Part of a small language model's weights: RMSNorm before each block.
MLP neurons of a small language model. Each row is named by its layer, matrix (down: output weights) and neuron, and shows model dimensions 80-175. Each number is 200 + 30 x the weight over its row's rms, rounded and kept within 0 to 999. A neuron's up and down rows have the sign that makes its largest values positive.
A block is one neuron, or neurons of one layer that tend to fire together. After each block is what it responds to, as a language model described it from the Wikipedia text at the highest values.

L3.down1279,166,174,201,195,166,209,195,249,230,202,203,150,201,194,122,186,190,196,176,237,178,190,171,169,223,211,160,162,184,194,164,206,241,237,179,189,151,193,225,181,157,184,143,206,196,214,172,223,200,247,219,175,227,219,156,228,243,243,207,166,166,190,202,199,161,208,187,265,195,236,178,221,108,239,130,191,183,226,217,163,219,167,239,247,174,201,199,277,211,247,249,177,214,215,162,221
Decimals and table cells

L4.down239,196,161,211,229,190,205,189,222,236,184,188,188,202,200,171,183,203,197,159,272,202,172,230,219,240,237,202,209,180,197,134,210,231,181,193,232,167,217,183,219,209,245,180,176,197,210,147,191,268,192,197,210,212,192,121,227,264,244,216,214,202,205,222,210,155,199,153,240,240,223,193,207,184,204,163,181,251,206,175,178,198,160,186,217,175,218,217,154,161,251,172,177,129,194,235,217
L4.down284,237,211,230,228,236,199,242,243,215,177,221,219,196,209,206,216,164,145,209,208,201,180,253,238,197,212,234,186,182,209,131,218,228,187,216,167,190,211,170,180,188,199,201,200,180,201,247,180,181,237,233,214,249,233,179,179,177,227,210,210,240,239,180,203,177,213,152,185,194,182,159,236,201,202,189,196,186,184,178,197,175,175,175,207,180,204,231,212,212,212,161,279,218,170,161,203
L4.down542,209,220,160,186,224,255,265,152,149,180,186,172,197,249,176,204,187,226,204,161,217,171,243,223,206,193,210,237,239,223,145,161,168,161,227,212,195,202,247,177,217,182,189,166,205,218,191,142,212,219,231,224,189,215,125,209,225,276,227,169,251,166,204,212,188,130,192,174,196,202,193,200,174,145,160,206,192,210,177,205,212,199,229,182,206,185,192,215,227,185,217,251,206,186,260,250
L4.down761,209,211,199,175,171,190,174,235,229,183,221,188,166,162,194,180,191,186,284,255,186,184,209,172,218,241,184,180,262,215,236,203,231,174,181,179,204,249,196,233,149,179,183,223,222,175,242,202,212,218,170,197,198,201,219,183,188,164,218,194,167,180,205,204,177,194,189,207,219,212,226,219,183,168,173,233,183,203,184,173,197,146,200,176,216,182,200,215,189,145,226,231,206,136,184,228
L4.down1387,196,234,195,191,162,217,188,162,208,242,201,198,186,262,183,184,196,244,222,217,205,199,188,213,196,167,228,203,185,221,198,205,270,179,224,235,192,253,213,198,210,222,180,217,188,202,151,163,159,111,181,226,204,242,248,187,214,215,239,233,213,213,217,210,230,174,182,203,170,204,220,209,185,212,259,213,157,181,195,226,261,214,222,244,146,167,183,228,161,198,194,185,180,158,216,161
L4.down2253,114,225,185,178,199,184,189,198,195,182,181,200,200,222,249,220,204,156,264,212,219,227,206,189,208,182,192,159,203,226,245,193,183,203,192,253,181,184,161,234,266,221,241,212,191,206,232,163,213,189,168,205,181,178,155,265,216,163,152,239,167,191,181,118,180,277,245,148,273,185,194,220,188,267,241,207,240,217,248,209,225,166,205,233,203,191,227,191,216,204,195,182,169,205,164,207
L4.down2316,250,220,214,206,223,243,218,214,184,188,191,164,224,173,183,196,204,193,205,260,185,222,243,260,188,219,164,202,180,191,182,173,217,149,215,181,212,189,201,183,186,213,194,236,201,227,228,220,209,190,224,230,163,186,195,186,187,183,200,223,236,161,205,193,216,212,186,208,211,181,168,187,258,153,169,166,197,160,229,184,206,208,215,229,206,216,152,179,222,189,216,220,173,191,236,243
L4.down2343,205,209,193,199,176,230,203,166,180,226,159,224,171,241,210,199,234,240,184,232,207,229,200,176,189,176,190,180,234,215,252,167,196,229,248,231,190,240,149,236,244,201,188,235,253,203,203,171,221,244,239,195,234,213,171,143,167,169,287,198,226,169,213,124,227,205,201,158,161,179,201,237,238,176,247,163,198,233,232,200,236,181,168,215,213,171,202,217,236,180,187,192,184,242,239,178
Statistical table numerals

L5.down112,159,175,198,203,225,190,217,216,199,234,154,216,203,218,185,206,202,210,150,216,226,161,127,192,278,159,228,184,228,218,181,210,190,176,200,170,182,246,189,224,193,232,123,238,196,189,156,239,219,192,168,227,198,179,179,215,169,226,218,197,162,178,253,204,191,183,141,199,163,209,222,195,221,237,179,164,250,198,234,161,172,213,211,215,222,185,219,168,196,226,184,171,176,188,273,171
L5.down256,236,182,157,175,170,212,212,169,227,170,129,203,227,229,190,168,221,220,217,220,187,220,218,185,218,219,242,214,229,153,169,187,249,216,223,235,234,181,181,203,159,258,191,221,143,175,191,289,204,142,175,229,158,184,196,257,140,136,221,218,149,220,246,191,177,233,180,169,170,228,181,190,197,189,167,222,229,147,201,237,248,194,210,207,214,234,235,161,190,212,189,232,242,188,244,135
L5.down309,209,192,216,208,167,191,213,198,163,160,209,203,230,211,195,191,261,183,214,175,262,212,185,226,241,266,201,189,180,195,130,230,172,236,228,151,176,234,263,194,187,241,218,143,169,190,189,228,223,215,156,233,207,189,253,232,199,194,197,157,137,185,231,225,199,184,202,200,188,161,183,224,167,197,226,211,185,206,176,251,243,231,170,226,215,166,212,226,207,222,213,204,235,171,191,207
L5.down834,150,201,181,238,209,196,203,177,183,167,195,253,151,226,203,258,257,177,200,169,200,222,207,198,190,114,241,167,216,183,190,195,235,202,181,223,173,211,163,167,193,181,207,244,168,167,272,166,210,193,183,232,174,157,217,173,251,192,126,165,266,179,162,227,236,256,184,246,203,173,195,201,179,198,181,190,199,227,219,165,265,222,188,189,233,179,192,207,179,181,171,191,205,230,243,222
L5.down1645,142,183,168,211,202,230,214,273,231,207,245,232,222,153,180,228,245,261,197,167,105,198,201,211,193,216,171,180,184,208,153,220,189,191,250,157,208,223,234,236,203,190,213,221,219,204,222,139,173,238,167,180,153,204,195,142,160,189,227,219,195,214,203,173,195,214,204,180,204,201,185,205,184,208,149,194,239,185,193,229,245,303,179,218,225,228,184,233,222,213,239,215,227,248,201,187
L5.down1932,142,189,221,204,220,223,162,247,180,202,157,242,171,199,158,153,120,164,183,186,187,228,165,166,196,187,220,171,210,159,189,196,230,210,153,188,180,205,225,193,214,167,209,224,189,209,241,236,242,206,244,241,137,179,174,249,195,217,209,153,220,198,216,210,203,223,220,212,193,204,186,204,146,232,205,189,220,177,172,196,169,201,203,172,204,220,207,181,216,220,198,173,233,207,218,203
L5.down2511,181,237,203,157,143,209,145,210,189,236,202,166,177,157,197,276,162,244,175,232,126,202,199,149,210,188,198,231,178,186,204,212,210,172,199,192,204,223,188,234,173,271,154,249,220,195,162,193,214,204,197,147,209,144,220,207,166,151,207,222,193,220,253,186,192,178,217,221,192,192,163,202,213,207,188,203,186,217,206,213,223,192,265,181,215,204,183,184,259,231,175,218,203,201,213,184
L5.down2529,210,228,198,250,211,217,222,230,211,189,228,179,168,301,228,198,200,140,254,237,229,195,125,253,199,187,184,180,187,197,178,147,146,254,191,239,216,172,234,201,209,187,187,163,212,242,234,188,199,204,245,215,203,222,195,186,187,174,141,199,224,176,172,196,240,215,161,150,210,196,271,216,175,178,135,197,225,237,134,160,170,196,190,225,232,165,200,239,199,209,147,150,201,240,151,206
Passive past participles

L5.down314,216,180,196,222,226,210,255,212,179,166,150,227,233,218,202,192,176,201,221,133,218,230,237,194,220,240,199,212,212,180,158,225,235,201,201,206,243,206,201,205,158,195,191,213,232,154,166,175,133,186,181,225,198,217,162,214,228,190,197,152,168,129,205,184,177,236,220,135,137,187,205,203,162,288,282,188,216,249,173,201,207,235,205,258,201,253,177,222,171,214,273,157,182,146,204,206
L5.down473,249,181,170,215,183,185,167,196,203,239,218,261,152,212,196,171,164,216,181,250,200,170,179,245,143,180,177,263,150,216,238,190,178,162,204,197,182,160,220,208,163,186,171,207,173,244,224,187,216,164,225,231,174,195,213,198,209,233,176,181,169,228,188,128,192,184,204,224,168,209,176,224,182,215,218,210,210,186,176,223,228,216,177,183,185,188,198,188,174,208,174,173,175,149,205,251
L5.down964,178,187,197,208,210,201,218,151,255,253,171,191,171,187,284,182,196,206,168,183,174,179,175,214,210,232,197,191,209,204,160,215,194,255,254,229,179,223,191,140,218,174,209,166,243,212,194,215,230,139,209,206,199,162,228,189,199,168,234,195,183,202,204,176,209,223,181,221,248,208,206,177,191,200,166,225,222,179,201,184,220,241,236,169,216,160,195,212,233,203,209,217,176,174,160,200
L5.down1036,206,160,211,194,199,229,238,210,166,145,186,161,256,175,197,218,247,200,208,205,201,226,183,206,178,197,190,213,211,200,205,161,190,157,186,200,205,190,148,202,216,203,153,201,203,190,259,218,228,240,214,201,212,200,183,172,181,178,184,206,197,195,186,263,202,189,118,196,155,212,247,210,202,278,227,198,193,224,145,142,184,207,186,191,210,245,212,193,206,227,295,174,196,189,231,148
L5.down1178,189,183,130,180,247,208,229,184,225,191,268,239,238,163,207,161,245,219,201,148,183,223,187,234,226,218,206,208,209,206,206,125,196,187,224,233,182,155,188,237,222,239,192,199,276,196,201,183,168,233,170,164,236,158,148,217,147,195,201,200,210,223,215,210,245,220,237,194,238,192,258,206,218,203,216,220,210,184,216,224,196,193,158,175,220,221,186,208,197,205,217,199,253,248,189,227
L5.down1238,194,194,185,201,214,203,211,204,242,215,217,185,170,167,198,177,187,199,147,238,223,210,211,205,185,155,167,261,173,189,240,172,228,210,169,162,228,205,140,211,199,212,148,197,230,215,169,196,250,218,153,203,207,188,141,289,248,178,169,174,159,175,159,219,175,185,209,214,188,278,202,239,263,184,116,214,221,184,211,217,193,205,222,205,183,211,217,257,275,225,213,187,216,156,177,189
L5.down1544,170,231,157,179,200,149,183,209,291,155,216,257,180,148,201,176,207,203,140,213,252,225,172,215,248,136,177,205,178,179,167,241,155,253,160,193,185,206,217,208,233,182,206,203,198,203,233,181,225,205,188,157,196,188,164,206,193,187,157,215,193,209,199,176,194,162,231,212,227,205,216,251,246,266,138,221,228,232,231,178,198,179,180,168,203,258,172,246,182,183,155,186,223,190,239,143
L5.down1606,149,155,127,212,152,181,239,237,196,208,174,184,216,173,230,223,190,155,212,241,186,185,232,255,243,172,222,288,214,162,177,224,225,202,193,200,189,144,192,248,237,220,218,226,191,213,222,171,227,191,190,219,174,229,249,244,211,206,214,226,204,190,208,263,174,241,196,141,211,230,223,171,250,197,190,240,161,209,230,244,248,188,193,209,183,141,179,184,167,247,183,232,193,218,185,218
Upcoming statistic values

L4.down291,160,209,183,191,206,203,203,204,156,216,168,185,201,153,199,251,206,161,226,200,174,187,233,225,250,203,264,194,202,197,205,237,204,143,209,167,229,236,234,161,170,173,265,225,132,189,177,186,153,229,171,168,148,173,208,194,224,231,176,215,88,243,224,185,214,188,217,249,176,146,179,165,209,185,325,206,181,177,264,190,230,223,194,244,161,153,189,179,186,179,166,200,197,219,195,248
L4.down772,190,202,215,155,188,225,243,250,154,136,158,225,251,213,148,229,169,209,171,145,165,252,183,145,228,243,222,228,225,201,243,169,218,200,179,143,207,132,149,238,142,208,217,182,183,197,213,192,244,211,196,162,215,232,152,211,168,231,168,229,229,190,192,176,169,219,200,261,169,231,172,185,218,217,330,159,197,222,180,206,237,229,202,239,259,220,240,209,192,174,212,195,177,187,173,188
L4.down1573,160,223,226,171,170,187,194,183,161,234,148,227,185,189,203,205,145,159,246,223,208,219,225,175,248,168,176,201,174,161,196,207,170,187,174,251,217,218,237,181,213,200,193,233,215,240,223,162,209,210,205,209,181,193,164,206,229,152,168,192,162,175,179,203,184,221,157,238,203,173,221,255,230,190,213,198,165,158,228,221,198,218,223,201,237,235,219,195,162,189,220,212,203,221,255,141
L4.down1629,172,204,263,158,207,237,227,224,197,235,158,206,207,203,198,245,221,248,163,128,225,217,194,183,214,235,198,239,239,194,174,239,209,158,158,227,177,193,197,247,209,218,214,208,150,216,240,172,155,190,180,191,147,179,221,191,149,201,200,247,234,182,223,224,204,222,273,199,150,230,192,191,229,155,341,166,198,197,133,210,169,175,189,182,175,173,222,156,197,229,197,260,183,257,195,182
L4.down1818,192,190,203,199,219,234,184,163,207,229,203,204,206,177,195,135,192,229,275,267,266,138,150,176,186,188,178,189,179,201,240,184,165,209,146,186,200,186,241,174,167,213,247,203,236,150,203,158,186,171,198,181,243,146,223,204,155,223,197,211,149,195,205,193,195,214,202,209,155,196,207,210,241,212,312,203,230,213,189,200,241,184,248,158,206,184,175,200,141,177,171,166,195,197,171,174
L4.down1935,155,260,222,199,156,213,204,238,133,217,223,164,151,211,162,187,222,254,217,228,203,213,230,175,195,202,182,143,185,257,239,185,172,197,201,226,241,194,175,280,283,243,233,179,207,235,226,179,184,207,216,188,206,148,177,167,207,175,209,234,190,180,219,239,159,159,232,161,180,195,189,157,142,245,209,212,191,211,185,166,175,190,153,195,244,219,200,281,221,176,211,172,175,214,211,197
L4.down2161,162,227,156,216,225,213,205,172,203,189,239,239,206,221,217,176,208,172,194,214,195,219,203,260,191,193,206,209,165,188,216,201,177,204,253,175,237,179,141,244,264,212,226,215,254,177,229,166,72,230,171,191,195,205,247,229,187,208,183,219,175,191,224,182,195,204,178,169,236,244,209,163,205,170,316,170,167,232,199,179,204,249,193,155,181,169,154,128,144,214,196,199,232,186,288,213
L4.down2390,223,190,217,178,256,204,210,246,198,221,196,233,243,192,207,216,195,228,210,211,270,153,210,178,173,207,180,218,180,212,190,221,198,195,216,238,213,194,200,156,136,200,149,217,239,211,203,195,185,194,247,187,226,214,208,199,172,225,194,208,187,225,159,180,209,181,207,168,259,201,181,189,207,184,625,214,188,191,180,181,198,220,193,177,222,217,200,192,183,200,218,198,181,186,179,207
Block-ending boundaries

L3.down1133,200,200,168,186,203,168,176,200,248,171,167,161,255,192,158,227,252,216,149,206,258,155,235,249,236,190,199,158,214,178,156,223,200,180,192,216,191,254,183,170,197,206,176,145,246,241,198,151,224,214,224,196,201,228,183,215,180,173,195,196,149,165,158,239,180,172,207,139,247,229,209,187,214,174,216,182,200,237,201,215,189,167,213,231,232,260,226,193,195,176,256,209,138,212,209,166
Content-description verbs and prepositions

L4.down192,176,178,185,188,235,205,151,205,179,210,214,192,196,169,244,224,189,190,175,172,195,160,150,225,209,183,212,209,212,176,204,254,171,200,274,188,200,195,169,232,263,140,202,199,186,227,203,161,222,199,170,232,243,135,161,162,193,248,170,241,173,177,188,213,232,159,171,161,154,202,227,184,220,166,291,227,225,209,204,152,205,163,205,133,203,237,182,247,188,133,183,172,225,182,169,229
L4.down940,166,234,204,247,169,190,230,160,228,193,199,188,244,238,206,174,252,152,189,230,190,176,141,219,173,191,229,170,203,188,282,207,205,250,158,224,270,213,211,202,151,221,212,182,228,201,160,160,214,210,155,192,233,173,152,183,238,167,192,184,270,163,139,181,233,141,182,227,213,228,198,214,168,208,133,155,236,273,204,219,230,184,237,198,198,229,175,161,222,140,205,159,229,174,191,117
L4.down1046,211,186,213,245,151,186,185,248,169,225,203,223,262,207,216,197,219,214,209,212,178,232,167,194,160,206,220,188,185,183,257,167,215,149,222,159,171,213,148,265,208,216,182,196,192,170,198,186,216,217,250,200,230,240,187,203,231,213,230,230,139,228,212,223,153,211,160,187,133,168,223,199,134,227,197,156,213,122,204,175,198,224,229,174,252,222,267,227,210,174,209,195,205,217,149,231
L4.down1328,243,179,219,155,248,179,144,192,176,263,210,219,228,193,141,205,184,167,228,254,153,170,216,205,201,153,251,204,234,246,191,190,255,239,222,226,196,210,195,195,252,233,210,170,200,132,177,190,228,164,187,171,193,169,228,208,208,247,198,161,216,206,201,226,202,164,215,145,206,168,170,236,207,189,194,225,200,189,232,244,117,156,199,189,204,241,192,246,165,246,179,180,183,119,198,178
L4.down2320,210,184,191,184,199,198,115,256,213,188,171,196,228,218,180,184,209,166,228,189,236,194,201,223,184,196,223,209,190,163,140,206,217,139,149,227,204,192,187,176,227,170,181,175,203,205,188,197,221,198,195,229,175,219,208,178,208,210,234,182,179,186,124,216,160,192,169,156,218,202,176,213,204,180,109,167,204,193,181,222,189,142,159,162,224,196,230,224,217,170,235,192,175,190,173,193
L4.down2410,241,224,194,177,237,225,176,156,234,186,192,216,187,243,192,157,259,220,208,220,172,197,226,229,219,163,179,180,157,204,182,155,258,217,228,242,178,266,165,193,223,172,150,207,157,188,208,196,203,221,215,190,209,193,147,179,159,223,188,178,186,168,208,254,181,199,240,167,206,174,172,189,219,234,240,176,229,138,167,206,177,180,201,190,172,208,207,193,203,191,253,191,150,248,158,202
L4.down2431,170,159,200,217,166,186,206,188,182,204,200,243,136,177,199,162,253,207,201,263,207,193,223,212,195,190,223,192,202,200,188,238,225,183,184,216,178,214,211,150,214,219,181,194,188,234,167,254,242,176,193,190,204,226,219,210,199,210,241,194,206,207,209,216,190,173,199,210,230,139,218,116,213,155,182,191,200,193,232,224,131,180,185,207,130,219,173,220,234,209,232,223,202,178,161,232
L4.down2508,197,180,176,202,203,187,203,206,211,219,230,258,207,214,219,142,234,178,174,194,217,182,187,224,199,256,166,233,223,243,187,138,237,212,216,197,192,185,217,150,211,266,178,156,171,171,195,203,228,215,225,198,204,259,170,208,211,143,240,207,196,166,192,244,218,247,196,212,147,217,197,217,149,181,176,180,218,228,192,251,213,199,191,231,166,169,209,184,152,203,224,236,179,197,206,149
Links to upcoming names

L3.down198,145,253,180,210,168,202,211,202,139,242,222,212,186,159,201,217,211,231,165,188,249,237,210,176,165,183,184,142,157,211,189,207,196,229,211,216,184,226,239,174,218,178,198,212,202,151,196,160,145,235,222,213,228,201,222,168,173,196,208,221,193,249,186,223,181,184,220,226,123,197,174,122,179,253,172,235,229,175,243,182,207,201,162,233,221,220,197,211,187,220,283,212,200,205,227,199
Passive past participles

L5.down766,230,185,214,215,172,223,156,173,158,197,199,185,177,167,172,151,203,208,265,186,198,116,231,201,198,177,266,186,211,238,186,253,160,205,224,191,155,189,165,214,146,183,188,180,223,210,191,200,228,197,175,176,205,249,187,248,192,243,138,216,165,206,173,225,210,218,227,234,185,180,215,178,196,247,176,180,186,202,152,147,161,241,152,156,244,171,226,235,197,261,201,164,232,189,244,212
L5.down795,209,201,201,202,215,164,165,191,163,239,163,190,165,238,152,228,168,189,183,143,175,148,181,199,210,209,208,238,224,176,181,211,211,184,197,218,240,211,228,184,182,202,206,206,239,269,164,202,228,219,175,204,188,232,192,216,182,204,171,163,161,151,179,254,171,197,196,215,224,232,193,192,154,229,140,174,232,155,196,208,177,226,196,209,194,265,150,238,140,200,188,231,176,146,209,158
L5.down943,198,200,214,165,190,184,201,236,190,188,250,253,207,204,165,231,214,178,196,221,175,194,218,184,169,140,191,153,189,214,171,216,200,201,160,184,220,162,241,210,220,269,199,185,222,186,198,209,220,202,225,265,260,245,173,231,214,165,174,149,209,178,200,212,148,205,243,165,130,159,174,165,215,172,152,199,188,150,195,238,173,207,195,227,184,167,183,224,152,219,172,191,157,195,191,164
L5.down1174,222,182,153,210,143,229,186,163,242,254,153,180,183,221,175,210,217,214,218,195,155,198,208,200,256,234,243,213,185,246,204,197,199,204,199,251,197,208,232,215,207,197,192,210,205,220,159,246,177,148,209,188,193,224,194,162,211,228,211,264,182,175,245,227,194,201,211,216,247,210,233,187,253,229,155,215,170,157,143,178,218,180,198,164,207,179,221,217,163,231,224,230,208,176,175,200
L5.down2320,188,245,220,225,237,178,166,226,153,237,170,221,169,184,177,237,230,179,211,220,198,181,193,243,232,209,120,212,214,238,224,192,208,240,185,201,225,171,190,171,213,167,218,170,230,171,210,223,197,197,267,241,239,227,211,160,187,155,218,174,232,179,194,213,188,270,182,194,177,177,185,194,198,191,220,184,187,228,234,181,232,183,139,232,212,189,153,198,176,220,220,207,195,230,173,220
L5.down2442,181,226,196,206,199,176,208,192,224,211,169,203,228,216,244,179,148,220,210,126,195,188,209,189,202,179,189,222,183,183,210,254,242,249,215,220,215,161,190,220,166,139,202,211,174,214,178,199,213,184,191,205,191,219,225,235,199,194,201,209,177,165,238,171,203,211,174,163,198,225,210,168,188,233,161,205,236,127,187,189,200,173,182,155,212,188,176,197,214,181,169,161,217,244,146,172
L5.down2445,180,195,189,179,214,233,204,207,221,240,194,202,206,231,183,201,148,169,222,207,204,198,244,203,191,222,195,174,221,183,183,188,207,175,201,233,177,208,242,214,150,197,221,179,179,185,221,181,226,210,212,175,199,234,201,173,180,198,213,182,176,213,96,218,171,195,202,193,201,219,196,210,159,204,187,177,211,196,194,227,182,188,191,158,199,203,169,199,184,218,247,216,169,134,202,187
L5.down2491,199,185,232,210,165,196,182,145,181,207,181,191,196,240,184,225,178,147,199,161,210,178,162,205,154,235,194,144,220,184,200,235,195,185,177,199,206,202,229,213,185,188,254,184,239,215,214,222,170,213,170,168,191,222,177,145,217,229,218,226,143,202,197,197,207,196,223,234,197,202,174,169,232,181,251,241,160,212,172,206,209,192,195,222,172,205,172,172,188,198,236,151,218,213,216,183
Depiction verbs after subjects

L3.down2525,176,206,193,245,159,186,238,228,194,237,197,174,176,181,239,217,187,172,210,234,157,178,193,193,178,239,164,133,228,139,205,237,202,219,227,228,141,173,176,158,205,178,230,225,213,188,172,248,237,191,204,209,188,186,182,214,201,180,239,160,201,221,163,210,214,208,154,192,272,219,217,222,203,143,448,197,204,197,219,185,193,179,207,204,258,209,250,155,196,191,147,205,212,219,242,221
Line-ending punctuation tokens

L4.down116,195,276,186,177,203,211,184,182,172,195,192,187,248,202,211,181,195,214,191,198,209,176,185,161,139,190,223,160,218,205,174,243,214,212,221,231,178,147,213,211,185,208,226,235,204,232,234,214,245,247,220,214,178,256,275,242,238,183,179,224,223,189,257,194,181,162,219,207,229,197,140,218,223,148,233,232,176,154,239,216,237,267,209,185,145,182,248,218,232,186,184,138,175,180,184,195
L4.down557,247,229,201,198,183,227,178,221,194,210,243,200,135,221,162,196,199,199,192,178,183,145,172,159,231,144,190,229,225,207,199,189,157,198,183,225,228,182,215,166,229,205,184,204,121,165,182,222,227,212,210,189,223,205,183,153,197,114,186,191,231,143,237,197,199,154,178,190,198,133,186,198,164,193,183,173,187,244,217,191,173,233,159,179,224,169,203,202,178,165,231,173,217,230,132,162
L4.down698,193,173,153,181,222,240,256,226,198,196,195,211,193,186,155,243,129,178,168,144,205,216,195,182,241,225,144,239,179,223,184,180,201,199,210,181,264,223,187,194,229,229,176,195,174,198,190,222,184,189,258,198,184,217,226,205,153,173,166,144,214,243,203,194,247,176,186,230,204,242,174,223,200,217,230,277,204,243,182,220,218,217,173,177,205,234,248,226,227,200,196,201,243,179,217,187
L4.down1274,219,226,221,173,207,177,188,163,179,174,222,189,244,216,187,181,215,257,233,159,207,188,188,154,218,214,185,194,214,189,221,218,166,210,196,222,203,191,144,222,211,176,200,142,200,230,226,210,223,200,186,186,197,180,190,190,174,227,225,216,175,205,200,209,221,169,198,205,216,217,183,228,182,201,292,179,193,232,180,190,222,235,187,201,234,228,136,190,199,243,188,205,149,179,146,179
L4.down1579,178,224,220,232,207,179,199,199,122,237,163,304,157,189,176,218,202,212,229,204,186,207,212,178,195,173,232,218,209,237,209,170,196,246,215,237,242,196,205,164,192,162,195,165,240,166,191,223,216,234,177,215,261,187,202,178,208,174,206,214,248,247,176,201,205,225,166,190,199,177,135,206,193,224,161,227,217,205,196,253,188,167,163,258,196,242,254,253,195,200,188,230,163,204,187,209
L4.down1668,153,218,178,205,226,221,236,202,220,171,265,180,206,145,210,213,211,211,206,159,251,179,220,167,183,192,198,145,211,202,184,223,213,192,243,169,200,192,218,223,206,239,197,263,198,192,223,234,196,160,208,203,191,226,174,150,192,167,229,192,141,211,213,179,263,154,199,194,187,180,193,238,198,247,204,141,184,149,201,181,222,264,153,233,166,184,255,234,193,183,203,135,217,210,183,196
L4.down1776,191,164,194,240,242,138,205,214,216,208,150,222,186,254,199,169,187,241,232,242,240,203,202,218,215,205,202,189,171,236,199,176,195,172,194,223,218,181,201,227,189,205,184,181,184,202,207,213,182,210,200,235,212,211,189,181,218,181,185,160,195,160,171,201,172,251,192,180,210,147,156,235,199,187,132,224,174,200,261,205,220,209,175,194,212,224,181,233,227,234,141,205,152,232,155,224
L4.down2330,151,160,223,192,225,206,254,185,228,194,210,175,249,229,225,240,241,255,221,218,160,229,196,238,195,221,177,223,185,222,199,203,245,222,175,260,216,153,192,213,243,195,188,166,197,211,197,200,229,253,182,177,229,201,238,174,186,140,171,209,278,233,223,173,143,224,237,185,187,192,201,274,180,218,170,226,219,242,218,206,166,222,191,222,174,193,176,189,209,207,207,234,221,158,280,180
Passive past participles